config.yaml
n_layer: 13
d_model: 384
n_head: 3
n_kv_head: 1
head_dim: 128
d_mlp: 1024
vocab_size: 12614
activation: "swiglu"
norm: "rmsnorm"
norm_place: "pre"
norm_eps: 1e-05
positions: "rope"
rope_base: 10000.0
rope_fraction: 1.0
qk_norm: false
attn_scale: 0.0884
bias: "none"
tie_embeddings: false
parallel_block: false
init: "normal"
init_std_qkv: 0.028
init_std_o: 0.028
init_std_up: 0.028
init_std_down: 0.0
optimizer: "adamw"
lr: 0.0011
beta1: 0.9
beta2: 0.95
weight_decay: 0.28
lr_head: 0.00671
grad_clip: 1.0
warmup_steps: 275
schedule: "cos"
final_lr_fraction: 0.1
batch_tokens: 65536
seq_len: 1024
doc_mask: true
z_loss: 1e-05
train_tokens: 359500000
steps: 5486
dataset: "wikipedia_en"
MLP neurons of a small language model. Each row is named by its layer, matrix (down: output weights) and neuron, and shows model dimensions 80-175. Each number is 200 + 20 x the weight over its row's rms, rounded and kept within 0 to 999. A neuron's up and down rows have the sign that makes its largest values positive.
After each neuron's rows, "fires before" lists the tokens most often just after its 100 highest values on Wikipedia text that the model never trained on. A number after a token or word is its count.

L6.down517,195,205,217,221,196,200,180,165,236,196,198,192,217,207,207,241,209,196,206,210,233,173,204,187,193,181,221,188,213,206,192,213,185,208,161,180,170,174,228,207,207,210,179,198,220,217,192,203,180,212,202,208,205,204,201,195,183,224,201,223,164,230,227,205,165,208,196,172,160,202,192,199,211,189,179,219,204,182,209,177,213,216,179,172,186,202,197,229,177,209,208,202,151,221,148,218
fires before: "| " 66, "|" 17

L5.down561,184,220,207,224,224,218,211,202,185,196,214,167,206,175,190,214,174,198,193,232,198,194,242,219,206,198,178,165,188,177,213,241,174,194,209,193,167,198,196,199,213,192,187,187,185,217,162,171,197,223,215,182,181,197,216,186,227,222,187,196,215,208,217,209,213,186,234,233,202,181,174,189,183,214,201,199,213,210,136,225,197,156,197,208,208,207,170,205,221,203,201,214,223,207,264,180
fires before: ", " 24, ") " 13, "\n" 10, ". " 8, "'" 7

L8.down17,224,229,181,185,198,214,199,204,198,191,210,202,195,213,193,203,182,206,205,222,149,208,228,227,177,187,209,219,200,245,239,173,176,209,215,239,196,229,231,192,192,227,223,217,200,186,198,191,201,216,228,210,177,208,143,175,201,192,187,198,183,214,218,181,198,239,184,230,207,222,209,158,212,208,217,228,198,170,214,200,227,206,220,177,177,227,218,175,225,174,187,188,237,228,271,173
fires before: ". " 28, ", " 19, "." 14, "; " 4, "==" 4

L10.down712,182,196,196,172,199,209,215,213,196,214,211,203,183,180,222,224,203,204,212,207,203,188,233,197,229,213,221,170,203,187,177,212,215,161,190,169,169,185,203,215,189,220,214,186,212,222,204,200,191,186,179,221,195,179,208,219,204,223,195,193,221,230,187,179,229,204,225,215,200,189,210,191,188,204,217,155,202,202,222,202,147,196,186,217,210,213,199,194,206,209,212,245,230,229,200,188
fires before: "\n" 43, ", " 15, "\n\n" 5, "\n  " 4, ". " 4

L6.down458,206,165,211,197,206,234,222,190,179,184,195,196,192,193,190,216,164,206,182,240,194,210,178,223,168,214,181,176,158,216,212,225,211,171,205,204,178,236,183,191,203,174,183,184,201,187,219,182,199,227,190,167,202,199,170,186,177,222,187,215,195,220,207,162,193,219,202,240,183,168,195,179,193,230,220,168,207,214,174,180,186,178,217,204,220,177,210,195,233,219,197,207,230,221,218,193
fires before: "\n\n" 39, "is " 10, "was " 8, "March " 4

L7.down958,219,210,186,235,172,179,214,205,198,189,210,186,225,193,208,217,203,223,176,214,207,202,228,202,212,174,225,197,202,176,212,159,220,194,185,143,148,197,190,177,209,154,181,203,183,198,199,193,211,201,174,160,222,182,189,239,193,201,191,204,154,213,202,204,179,193,223,213,222,157,203,188,201,213,190,239,208,212,192,203,201,168,182,210,243,183,242,188,181,209,206,215,204,170,264,207
fires before: "\n" 42, "\n\n" 26

L8.down207,191,167,175,221,184,187,233,154,246,232,219,208,200,217,183,205,192,187,200,170,163,159,211,202,219,186,205,194,206,201,239,195,193,222,217,228,194,201,215,199,188,170,181,195,176,212,181,182,203,154,223,183,210,180,207,220,229,219,181,187,229,260,216,253,171,192,207,186,191,200,182,170,172,226,180,160,177,192,223,168,193,215,192,227,237,182,219,190,196,201,227,171,247,177,224,211
fires before: "- " 52

L9.down557,175,224,213,192,219,200,185,184,232,235,197,185,196,188,227,160,201,190,228,229,200,168,178,216,184,197,186,166,208,189,203,256,182,179,221,186,212,161,222,177,222,185,192,167,199,183,195,191,181,216,220,211,228,233,201,205,209,191,197,211,216,201,162,228,216,181,180,201,196,176,197,224,175,184,193,177,196,205,191,190,216,149,207,207,196,206,202,214,201,226,195,217,204,187,328,169
fires before: ") " 32, ", " 23, "\n" 12, "\n\n" 7, "] " 6, ")" 4

L8.down204,186,182,191,194,214,181,247,188,173,213,222,227,177,220,186,200,212,187,196,184,168,191,221,164,194,225,170,175,180,200,203,204,214,199,224,218,203,217,204,207,197,174,179,212,209,205,209,179,229,203,184,204,199,168,184,218,192,196,183,190,180,214,221,232,170,218,182,208,242,204,182,209,214,161,211,226,228,158,209,214,213,175,172,184,161,187,191,197,152,202,191,191,205,184,294,218
fires before: ". " 35, ", " 27, "." 11

L6.down344,214,172,183,201,181,221,195,188,206,181,201,227,219,190,211,211,179,168,175,221,177,204,210,201,164,183,194,186,221,210,186,218,158,220,174,227,165,203,195,222,224,176,196,188,178,197,187,164,170,190,218,195,196,195,221,215,210,212,237,200,194,198,185,193,201,167,215,185,196,219,193,243,185,210,222,203,196,186,234,207,199,173,191,188,188,208,187,173,221,206,223,187,213,216,200,197
fires before: ", " 29, "he " 9, "to " 8, "the " 8, "was " 4

L6.down930,205,207,212,200,197,193,200,185,205,210,207,175,198,204,200,195,216,179,236,216,211,207,213,183,201,189,194,229,196,199,208,215,211,199,182,178,188,194,197,203,234,203,191,199,227,215,212,195,205,184,211,180,203,216,205,201,191,207,190,201,202,190,198,206,185,198,219,197,217,201,192,217,189,212,197,190,205,201,206,214,228,223,227,256,208,205,222,176,213,190,210,209,212,172,396,202
fires before: "\n" 29, "The " 10, "==" 9, "== " 6, "In " 5, "- " 4

L6.down85,239,218,194,210,245,166,186,194,235,219,193,200,201,192,214,226,188,216,223,197,191,227,156,189,201,179,200,200,196,198,190,229,174,239,174,201,191,187,214,192,189,217,195,197,216,153,202,192,164,172,235,188,212,217,233,198,210,231,217,232,176,205,190,221,188,211,222,191,157,187,184,188,201,212,194,219,187,198,197,169,170,223,197,187,186,168,228,229,183,187,224,163,190,197,232,178
fires before: "| " 30, "|" 19, " " 4, "22" 4

L6.down366,230,221,235,189,165,188,202,178,214,196,195,201,208,174,202,208,184,206,182,200,182,159,196,191,234,192,199,202,212,195,191,203,195,174,177,240,207,209,219,184,193,175,214,221,195,192,158,212,238,205,198,192,179,216,178,198,209,208,221,182,164,205,196,198,219,212,196,178,190,186,195,175,199,199,183,198,212,215,200,215,178,180,191,230,198,186,202,196,196,230,242,205,176,173,241,212
fires before: "| " 56, "(" 8, "(−" 6, "." 4

L10.down10,205,216,204,195,228,211,226,171,204,175,202,169,190,186,193,181,154,202,197,203,177,190,224,215,200,205,221,211,190,192,239,205,190,208,220,181,173,198,171,181,198,205,194,209,202,213,179,208,203,181,191,206,215,189,216,218,180,168,190,208,205,228,200,186,132,224,194,210,178,208,204,168,193,202,207,167,210,215,195,200,200,230,199,164,186,194,201,193,213,178,173,170,224,213,225,211
fires before: "'" 25, ", " 16, "s " 10, "\n" 4

L5.down146,228,167,176,187,195,196,172,213,245,177,226,177,200,193,227,153,222,205,198,195,218,202,192,213,163,174,185,192,218,177,186,222,227,195,218,203,179,207,173,189,206,210,214,197,190,193,226,236,203,193,200,216,226,207,213,184,223,178,217,201,212,207,196,202,195,200,207,243,175,207,203,205,176,199,217,247,228,174,198,227,200,172,199,180,217,210,208,189,165,216,194,187,194,203,170,162
fires before: "(" 29, "." 11, "\n\n" 10, "\n" 8, "|" 6, "sq " 5

L9.down981,178,204,196,225,238,205,161,195,191,188,197,180,165,205,211,185,204,208,193,216,181,217,211,215,212,183,181,210,209,149,209,230,186,204,212,221,213,190,192,105,197,213,192,185,245,188,231,188,228,232,218,206,188,158,188,215,195,201,197,229,171,219,195,221,141,188,200,238,205,199,206,194,228,194,207,178,199,210,193,161,188,194,178,169,181,206,182,207,194,183,159,211,176,182,285,225
fires before: "2" 22, "1" 10, "2 " 8, "3 " 7, "ation " 5

L9.down880,258,193,220,191,202,199,209,192,176,186,192,215,216,208,234,224,158,207,173,236,227,199,218,204,195,221,199,183,169,199,172,194,196,194,219,183,201,189,217,197,183,190,160,183,190,209,186,220,246,195,208,178,180,190,211,160,178,217,178,180,223,186,202,213,187,175,146,213,182,206,197,191,197,199,181,155,165,201,211,156,189,219,224,193,230,184,191,177,210,182,201,227,215,208,230,199
fires before: "\n\n" 75, "ical " 5

L6.down705,185,197,203,211,212,188,200,191,235,180,187,215,245,200,180,182,206,218,211,191,189,174,229,208,190,200,233,231,183,198,228,167,196,191,193,193,183,211,167,224,244,210,204,204,182,209,188,208,208,224,188,214,189,216,212,172,202,202,196,229,206,217,195,206,169,190,225,213,201,190,171,211,197,198,219,221,225,223,193,194,213,166,173,196,225,210,234,172,200,231,183,207,185,216,197,162
fires before: "\n\n" 42, "\n" 25, "a " 4

L6.down11,201,187,214,212,178,217,193,210,188,211,188,203,231,182,226,221,200,252,233,204,191,220,207,210,212,224,203,182,173,177,210,203,194,192,168,183,202,209,206,156,206,196,185,205,239,233,206,214,200,189,200,203,197,215,175,245,168,199,193,160,220,182,219,222,212,202,183,202,169,205,203,215,209,194,215,250,228,192,204,180,188,217,186,225,221,186,216,193,155,202,197,192,235,253,266,179
fires before: "\n" 51, "\n\n" 21

L7.down177,202,218,244,196,201,170,204,192,211,210,208,171,168,204,192,202,197,200,198,218,218,210,195,183,194,198,229,225,211,202,185,203,199,207,183,173,200,196,193,192,212,192,197,188,239,213,213,191,219,188,211,206,203,179,195,205,194,229,216,195,201,209,179,200,198,223,208,200,205,185,208,203,210,210,173,210,213,204,171,191,209,212,202,207,213,213,203,203,214,205,195,198,219,199,375,195
fires before: "\n" 40, "- " 11, "The " 5, "\n\n" 4

L6.down158,205,188,199,224,207,198,190,209,194,196,212,195,181,180,185,194,197,195,196,186,220,202,185,180,199,205,206,231,208,202,219,182,215,184,180,145,215,212,231,203,220,224,182,210,229,202,221,212,206,175,204,207,214,170,206,221,191,213,217,208,203,197,197,146,215,214,198,204,201,192,209,212,194,214,204,183,194,196,224,184,215,236,237,236,201,189,205,191,222,173,186,225,204,168,295,232
fires before: "\n" 42, "- " 8, "==" 6, "The " 5, "\n\n" 4

L6.down78,182,173,207,217,188,201,212,190,228,177,210,208,244,235,215,213,207,187,183,209,226,206,172,245,192,188,191,212,182,213,218,211,188,218,177,231,199,180,236,176,205,240,215,191,190,150,205,169,213,229,195,162,189,237,213,217,184,233,165,173,202,216,203,215,190,211,214,194,169,167,189,227,201,220,206,214,192,171,185,194,224,201,214,213,219,196,211,204,194,210,191,193,221,187,157,195
fires before: "| " 61, "0 " 11, "|" 6, "1 " 4

L10.down222,192,200,209,188,214,199,206,187,231,213,189,206,165,210,215,194,198,200,210,190,212,205,173,199,211,171,190,212,173,223,195,232,170,184,231,238,186,220,240,166,222,180,180,186,212,177,176,190,196,189,226,157,196,211,200,193,164,214,187,199,185,182,185,192,187,221,220,169,169,196,204,209,212,214,188,213,156,211,149,237,215,204,196,224,189,199,171,189,206,215,223,210,205,185,216,194
fires before: "5 " 23, "5" 19, "0 " 12

L10.down622,198,198,203,192,196,233,200,186,174,217,213,207,206,193,192,190,200,191,169,207,184,210,198,220,178,164,181,221,213,181,226,172,236,217,210,182,216,188,200,206,164,228,218,179,205,210,165,179,173,229,205,184,226,184,193,170,201,212,186,181,170,203,184,187,194,178,171,177,209,206,174,173,223,200,192,196,208,226,194,201,175,189,223,187,199,214,228,214,203,192,198,214,216,186,44,196
fires before: "\n" 52, "- " 10, "\n\n" 4

L5.down311,222,188,169,229,158,218,185,193,195,197,160,191,200,198,227,211,226,246,220,227,178,197,197,177,171,202,237,184,182,189,200,191,219,191,201,209,194,213,198,200,208,223,209,218,190,200,183,221,170,217,224,177,219,205,200,190,199,198,191,176,216,172,208,189,196,185,180,180,215,173,215,204,219,205,179,192,204,197,211,196,211,221,168,207,225,202,230,180,188,219,217,212,216,203,195,190
fires before: "\n\n" 48, "\n" 41, "Early " 5

L10.down790,211,186,202,244,223,218,202,181,213,239,203,206,175,166,196,210,172,228,201,194,168,241,183,204,179,179,205,207,229,197,166,196,181,228,235,189,191,225,196,211,176,174,194,203,213,215,194,195,190,168,241,196,180,223,214,201,223,185,191,179,198,179,197,186,227,219,250,189,177,214,216,211,237,188,211,196,178,229,222,173,193,201,202,168,191,179,234,186,244,191,223,203,178,204,232,206
fires before: "." 23, "(" 12, ") " 6, "the " 6, "(−" 6, "to " 5

L5.down206,177,208,207,243,201,212,211,199,227,209,227,181,206,202,194,226,182,184,195,162,173,190,204,160,192,201,195,175,212,173,191,221,213,200,204,188,231,171,221,193,222,175,208,175,181,225,197,198,193,222,219,214,201,189,180,200,198,222,221,197,209,203,172,209,198,220,171,178,164,209,190,188,195,224,195,200,205,190,196,187,183,187,175,198,182,236,190,217,210,235,173,204,179,220,134,209
fires before: "| " 46, "AUS " 6, "197" 5, "USA " 4

L7.down358,190,218,192,199,213,206,202,165,193,190,221,206,224,175,208,172,190,214,211,182,224,187,207,197,212,200,211,209,223,179,180,188,168,159,187,178,186,191,191,236,204,193,161,232,210,220,191,216,209,181,175,224,197,173,204,228,186,181,200,231,176,231,205,169,186,213,179,199,206,225,190,212,212,210,224,196,188,206,232,185,235,239,211,238,176,215,203,198,201,192,177,210,174,185,325,208
fires before: "\n" 47, "- " 9, "The " 7, "==" 6

L5.down623,152,195,189,194,200,209,207,216,224,170,181,211,191,187,210,201,226,184,171,184,208,202,213,164,201,201,168,207,212,172,201,214,201,149,183,197,223,194,214,181,199,206,140,198,174,203,210,189,188,209,210,231,212,183,184,213,206,190,207,241,214,176,177,176,163,158,192,214,200,172,194,176,198,167,226,203,218,145,199,199,175,175,203,187,166,197,212,199,199,215,219,229,216,208,82,204
fires before: "\n" 29, "\n\n" 18, "(" 5

L10.down537,228,188,206,195,205,188,169,193,203,205,215,212,198,203,232,225,201,185,195,218,208,215,176,182,206,237,173,217,189,213,195,195,207,213,204,213,229,207,209,174,215,228,233,212,170,180,194,219,203,214,209,233,220,229,204,201,191,200,192,214,194,235,178,200,184,210,190,179,208,205,185,192,185,208,216,201,182,204,198,196,190,169,200,111,194,207,185,214,189,194,207,208,182,209,112,204
fires before: "\n" 39, "- " 7, "==" 7, "The " 7, "== " 5, "\n\n" 4

L6.down765,184,209,233,205,217,213,185,179,212,170,201,204,201,204,175,202,175,183,204,202,194,120,174,231,159,196,176,184,170,210,232,221,203,188,193,195,202,194,198,176,202,164,167,262,220,200,193,214,213,199,159,207,196,205,193,197,220,204,212,210,173,222,282,176,198,207,194,229,213,170,198,190,160,166,199,225,160,189,217,183,181,190,198,178,187,186,194,198,191,200,177,165,181,190,156,185
fires before: "| " 32, "|" 21, " " 21, "votes " 5, "hold " 4

L10.down602,181,206,200,188,195,189,235,183,223,217,171,206,202,178,170,176,193,228,201,212,218,176,178,179,179,150,194,191,194,181,240,233,213,214,195,244,193,159,182,191,188,165,175,194,214,191,206,206,197,202,221,200,208,194,220,198,181,216,206,211,184,216,222,194,206,231,230,196,183,225,235,212,192,208,176,214,195,195,200,179,230,173,240,200,188,173,194,208,178,251,192,224,210,215,252,216
fires before: "(" 47, "," 6, "| " 4

L5.down366,197,200,165,205,240,197,201,213,215,200,226,175,181,216,204,200,174,195,220,214,206,197,195,179,213,202,203,206,214,188,203,200,195,228,196,205,184,175,189,197,177,182,204,204,221,207,189,211,206,181,175,213,214,193,238,232,183,225,174,151,213,216,209,208,186,211,218,178,199,207,197,196,233,171,179,133,211,188,214,182,197,200,203,208,232,178,206,205,195,205,220,202,225,201,247,205
fires before: ", " 19, "; " 13, "\n" 11, ")" 9, ") " 5, ". " 4

L10.down147,181,191,196,196,203,225,254,193,241,233,228,180,207,196,197,198,209,203,140,187,174,232,222,195,194,198,198,229,204,147,223,211,171,196,203,197,213,201,224,209,213,172,178,195,234,224,167,205,212,248,195,237,208,196,187,193,214,177,169,248,211,232,212,172,177,185,189,171,197,189,195,225,196,213,182,209,201,197,200,201,235,179,231,210,176,223,182,181,206,206,204,193,174,200,240,200
fires before: "6" 21, "5" 15, "5 " 12, "6 " 10, "7" 8, "4" 7

L10.down860,187,200,182,185,205,218,200,193,243,206,197,176,174,226,236,178,207,217,178,218,196,203,204,226,194,238,230,182,222,205,197,224,217,167,206,192,216,172,166,209,198,185,177,210,197,198,206,190,204,188,175,231,233,157,227,203,187,175,211,185,184,207,202,194,236,216,196,203,209,167,182,202,211,176,231,196,202,190,185,227,208,205,189,233,213,197,181,217,214,194,200,212,204,197,275,181
fires before: "\n" 67, "\n\n" 29

L5.down370,204,179,189,185,199,198,228,189,165,204,186,197,193,214,199,205,211,256,213,204,186,166,234,222,223,189,195,218,159,198,230,184,180,199,189,218,187,201,214,210,172,174,210,209,224,221,216,182,224,204,209,176,202,166,190,211,219,205,216,222,192,186,201,189,187,154,197,224,215,191,214,191,201,205,173,194,196,189,206,194,195,211,196,183,207,193,185,180,159,179,190,198,199,173,272,208
fires before: ". " 18, ", " 16, "." 14, ") " 7

L9.down324,192,217,180,167,237,211,221,217,206,209,225,181,191,148,223,220,210,188,185,204,211,177,234,213,208,197,209,184,218,192,208,228,184,202,181,151,185,191,203,196,237,185,192,183,204,240,191,200,180,171,161,200,196,207,195,192,205,197,182,198,208,201,227,171,242,211,237,225,218,204,209,201,171,224,230,195,204,187,190,191,204,249,201,186,195,179,197,188,192,185,207,197,192,221,313,219
fires before: ", " 47, "\n" 8, ". " 7, "\n\n" 5, "6" 4

L7.down990,201,180,195,213,178,200,186,198,209,199,201,183,196,171,189,228,198,213,210,178,223,203,204,192,220,182,182,207,217,195,198,183,195,204,189,201,210,203,191,206,226,192,191,226,217,198,221,217,177,181,167,190,200,197,204,204,207,175,196,239,192,186,205,216,188,203,186,207,186,199,203,210,199,199,196,203,171,204,228,182,185,211,200,249,161,199,179,201,201,228,199,195,174,186,413,224
fires before: "\n" 24, "- " 10, "==" 8, "The " 7, "In " 5

L6.down87,196,202,210,226,211,171,224,178,215,193,208,186,198,239,191,168,242,203,214,192,185,221,174,224,186,181,209,200,175,194,232,207,223,224,241,216,196,182,219,199,183,229,197,182,218,187,209,179,237,210,218,204,199,226,225,176,216,200,183,220,163,209,221,213,193,207,229,182,186,171,168,209,195,168,223,242,196,173,197,221,232,182,145,191,199,189,229,197,183,173,168,192,219,187,221,205
fires before: "a " 15, "Japanese " 13, "American " 11, "an " 6, "Serbian " 6

L7.down323,196,213,172,201,197,198,182,222,198,204,204,210,174,215,201,203,197,170,211,220,200,167,196,199,209,209,188,218,190,195,178,196,199,173,226,196,188,210,202,235,212,195,202,216,246,195,198,193,208,161,223,209,193,189,217,212,220,205,200,197,221,216,216,231,196,205,206,187,180,198,194,217,201,237,163,216,196,199,203,211,227,240,215,235,203,195,220,201,201,192,195,205,202,185,365,197
fires before: "\n" 26, "The " 15, "He " 5, "==" 5, "In " 5, "She " 4

L7.down868,210,200,191,186,187,203,208,222,195,192,188,186,191,202,225,181,199,207,207,228,221,203,216,178,217,214,206,196,207,190,192,173,225,211,190,189,208,232,194,217,211,210,179,215,207,197,242,217,186,160,187,229,180,174,215,223,198,181,209,189,179,183,193,183,207,202,207,184,192,207,219,227,201,222,205,203,208,204,216,215,208,235,185,247,222,195,203,184,185,172,177,192,198,201,347,209
fires before: "\n" 50, "- " 10, "\n\n" 4, "The " 4

L10.down179,193,193,180,191,153,213,210,181,194,204,228,180,229,161,210,205,155,234,192,199,179,200,193,228,211,211,210,198,198,189,178,212,188,209,186,189,203,233,200,194,214,214,187,220,177,205,200,218,227,249,213,202,168,211,174,175,195,215,177,199,153,217,207,185,215,169,228,236,221,195,240,190,213,194,186,195,211,170,180,212,206,190,193,210,219,216,212,159,218,189,216,211,173,202,244,176
fires before: "." 92

L5.down505,229,216,191,156,182,220,229,199,184,200,231,202,185,190,183,190,168,177,237,196,199,217,196,166,211,216,215,195,170,179,214,189,191,172,219,233,190,201,184,205,173,203,199,212,221,196,171,220,204,196,178,219,197,188,228,192,204,202,208,187,217,184,179,204,193,180,212,204,209,171,195,178,195,185,205,171,201,200,220,201,214,213,198,218,218,197,192,198,169,230,196,174,186,187,205,207
fires before: "'" 23, "-" 19, ". " 18, ", " 10

L10.down664,177,196,200,187,210,191,216,197,219,220,196,202,228,235,218,186,193,221,158,197,175,198,208,198,200,196,231,179,197,201,204,235,205,167,183,232,192,206,190,195,194,174,180,160,223,193,178,218,210,205,214,189,230,214,199,200,194,218,191,242,145,201,200,182,183,187,198,168,194,209,209,182,226,220,184,169,239,198,183,200,191,216,215,158,231,213,191,230,179,194,189,206,204,208,226,191
fires before: "3" 17, "3 " 15, "4" 13, "5" 13, "2" 8, "5 " 5

L9.down639,173,213,207,214,212,204,201,239,224,188,204,188,160,199,199,207,172,224,186,157,204,172,181,199,200,188,215,237,198,215,224,218,210,216,231,245,175,204,235,203,208,207,204,207,192,214,215,188,194,235,185,194,212,215,176,183,193,199,186,203,167,174,218,218,186,222,204,184,178,170,215,191,207,191,228,233,198,200,219,190,187,174,189,194,202,200,191,182,223,199,214,228,184,214,300,181
fires before: "." 28, "0 " 7, ")" 6, "ft " 5, "m " 4

L6.down277,176,205,192,196,185,230,236,202,204,191,225,195,192,215,178,153,216,175,210,167,187,206,208,231,202,202,192,207,211,183,213,191,188,192,169,204,199,174,173,176,176,201,187,217,212,203,211,205,217,229,173,176,170,210,197,177,156,218,211,235,214,203,243,159,198,192,199,187,201,197,177,204,182,206,192,220,201,223,175,195,188,184,222,212,176,157,205,208,227,215,185,215,181,205,236,221
fires before: "| " 66, "." 8, "|" 6

L6.down157,192,211,189,193,196,188,198,181,202,233,206,196,212,218,170,212,192,210,229,246,201,208,181,195,183,201,168,225,216,212,220,212,217,183,178,167,197,187,198,210,221,212,213,178,231,197,199,183,209,179,192,196,215,194,210,193,209,225,206,195,212,194,220,239,199,172,227,195,204,210,202,202,186,200,222,197,177,206,158,191,210,199,216,198,197,194,200,193,208,167,200,204,197,193,362,207
fires before: "\n" 29, "==" 9, "The " 8, "== " 8, "In " 6

L7.down720,173,205,201,211,215,212,199,181,185,183,214,202,220,210,185,177,183,167,207,199,225,167,193,174,213,187,197,210,186,219,181,183,174,212,203,203,169,199,208,214,187,204,213,220,182,215,178,235,214,202,226,188,156,220,225,185,225,215,168,228,165,223,191,199,177,187,211,211,223,211,183,179,166,162,221,182,187,188,216,182,203,205,166,189,163,212,204,234,210,211,191,173,206,200,173,215
fires before: "| " 29, "|" 23, "in" 7, "m" 6, "ft " 6, "% " 4

L5.down361,223,225,207,191,214,192,181,202,195,208,199,159,182,202,207,192,224,215,222,230,214,207,190,177,183,225,186,195,220,215,195,207,210,182,176,164,192,200,206,202,237,202,187,212,248,209,219,227,204,183,209,190,215,206,199,182,185,219,185,204,194,180,207,197,195,200,196,176,188,196,212,199,208,207,179,198,196,192,230,200,209,220,233,241,201,181,213,199,198,188,214,206,176,183,389,200
fires before: "\n" 28, "==" 9, "The " 9, "== " 8, "In " 5

L7.down509,189,199,218,204,193,197,205,179,204,202,200,186,189,210,210,191,209,223,204,192,200,191,199,195,196,199,193,200,208,180,189,217,225,180,207,208,218,236,205,223,209,202,188,197,233,203,209,208,189,190,219,196,251,223,195,196,191,196,198,181,197,192,187,219,198,195,197,199,197,193,167,179,177,224,192,207,210,221,180,204,221,209,198,210,212,196,178,205,246,196,229,205,199,210,394,186
fires before: "\n" 60, "==" 8, "\n\n" 5

L7.down90,233,207,173,200,185,213,188,166,196,173,174,218,148,196,209,199,214,231,184,159,197,205,220,201,195,225,215,200,163,204,223,185,207,242,217,214,175,210,182,192,217,196,169,207,208,199,157,199,211,215,203,213,212,254,198,206,173,209,182,167,203,226,182,243,226,210,200,165,177,192,187,235,260,198,185,200,212,225,213,207,222,193,198,168,218,175,200,180,202,170,211,188,211,207,255,196
fires before: "==" 20, "\n\n" 20, "\n" 10, "and " 6, "===" 6

L7.down732,199,222,210,201,232,244,214,214,233,231,222,159,162,202,167,169,204,194,203,204,194,197,226,229,179,192,198,207,177,223,195,254,200,217,186,212,178,201,201,222,223,193,253,193,211,194,233,205,191,189,201,176,194,177,172,201,177,220,173,185,212,202,209,203,191,190,177,170,217,178,169,222,190,204,218,201,216,196,163,224,195,195,197,227,229,161,205,211,208,209,202,182,226,203,178,209
fires before: "| " 22, ", " 21, "|" 7, "–" 5, "P " 4, "L " 4

L9.down436,220,215,149,214,202,222,169,213,212,215,157,199,175,204,204,182,207,181,194,202,209,193,210,186,201,208,182,220,228,176,220,202,170,207,179,190,188,212,233,222,172,222,199,209,205,193,221,211,200,195,212,197,197,232,203,190,211,202,211,183,221,201,195,214,203,194,215,195,208,185,164,213,224,194,182,222,214,210,198,193,235,190,192,193,164,178,199,189,230,218,197,217,199,195,205,228
fires before: "eck " 16, "er " 14, "k " 13, "af " 7, "ak " 5, "ek " 4

L6.down283,173,197,240,206,197,222,193,207,206,198,220,161,203,209,240,201,190,192,218,203,167,212,208,221,210,191,196,160,198,226,229,260,209,222,195,211,216,195,212,220,206,200,192,199,209,233,223,189,187,212,211,203,180,209,189,161,195,209,200,195,199,198,180,201,175,200,168,176,204,215,215,198,206,198,164,182,190,189,171,228,169,193,191,186,192,199,183,181,191,187,195,186,250,217,207,132
fires before: ", " 52

L10.down589,202,196,179,175,219,205,226,195,165,191,180,244,174,248,203,174,217,225,207,202,209,166,184,182,223,215,202,227,159,199,170,182,206,218,236,229,219,174,234,223,179,175,175,206,189,146,193,186,165,193,229,209,219,188,188,216,199,182,208,190,182,210,200,177,223,202,201,171,229,212,203,182,221,205,192,194,196,205,205,181,208,194,234,199,183,160,221,185,196,216,194,193,189,182,209,216
fires before: ", " 21, "." 10, ". " 10, "'" 7, "-" 5

L6.down509,213,163,223,205,205,215,201,197,193,208,211,218,222,196,212,229,213,194,188,213,222,211,191,188,217,215,193,157,204,189,177,239,225,178,181,201,193,219,171,197,175,211,198,199,192,203,215,172,197,219,192,256,212,205,190,174,205,194,202,222,181,213,214,166,211,204,191,208,168,209,201,192,186,216,248,208,232,176,183,194,205,214,169,196,205,192,186,190,200,193,179,232,167,214,189,208
fires before: "| " 38, "\n" 17, "(" 15, "\n\n" 7, "– " 6, "|" 4

L6.down20,195,186,209,192,233,221,209,174,237,205,181,166,225,192,201,209,201,205,187,207,208,168,211,212,237,188,197,219,202,193,217,204,167,202,223,163,227,245,166,234,208,180,224,166,233,219,164,209,217,192,187,189,173,208,179,200,238,196,190,181,186,224,225,161,209,191,159,248,195,168,201,228,191,245,187,191,218,230,189,215,195,219,229,240,209,161,214,199,202,208,208,200,160,197,191,172
fires before: "| " 23, "\n" 21, ": " 8, "|" 4, "to " 4

L7.down484,201,217,188,227,199,218,228,169,226,226,223,203,184,203,198,179,188,180,204,208,192,220,191,197,187,196,188,198,166,230,220,202,208,193,203,203,181,189,223,225,175,178,160,204,231,216,197,202,201,207,191,191,188,208,209,178,196,209,196,194,192,198,211,210,199,204,207,182,193,220,192,188,215,201,213,185,200,183,184,162,219,210,198,195,207,202,209,205,207,177,208,182,217,229,304,201
fires before: "\n" 31, "The " 12, "- " 5, "==" 4

L5.down470,185,186,172,219,215,222,212,193,210,175,215,257,206,215,189,184,193,221,189,205,211,208,208,167,181,193,207,209,182,209,230,163,190,246,227,195,196,207,186,208,213,203,184,209,179,176,195,169,209,232,206,184,205,193,208,216,221,197,186,230,178,231,223,185,177,176,198,185,208,202,217,198,186,200,223,204,227,220,174,222,200,167,149,199,188,227,195,203,232,241,199,218,215,204,193,230
fires before: "\n" 70, "\n\n" 30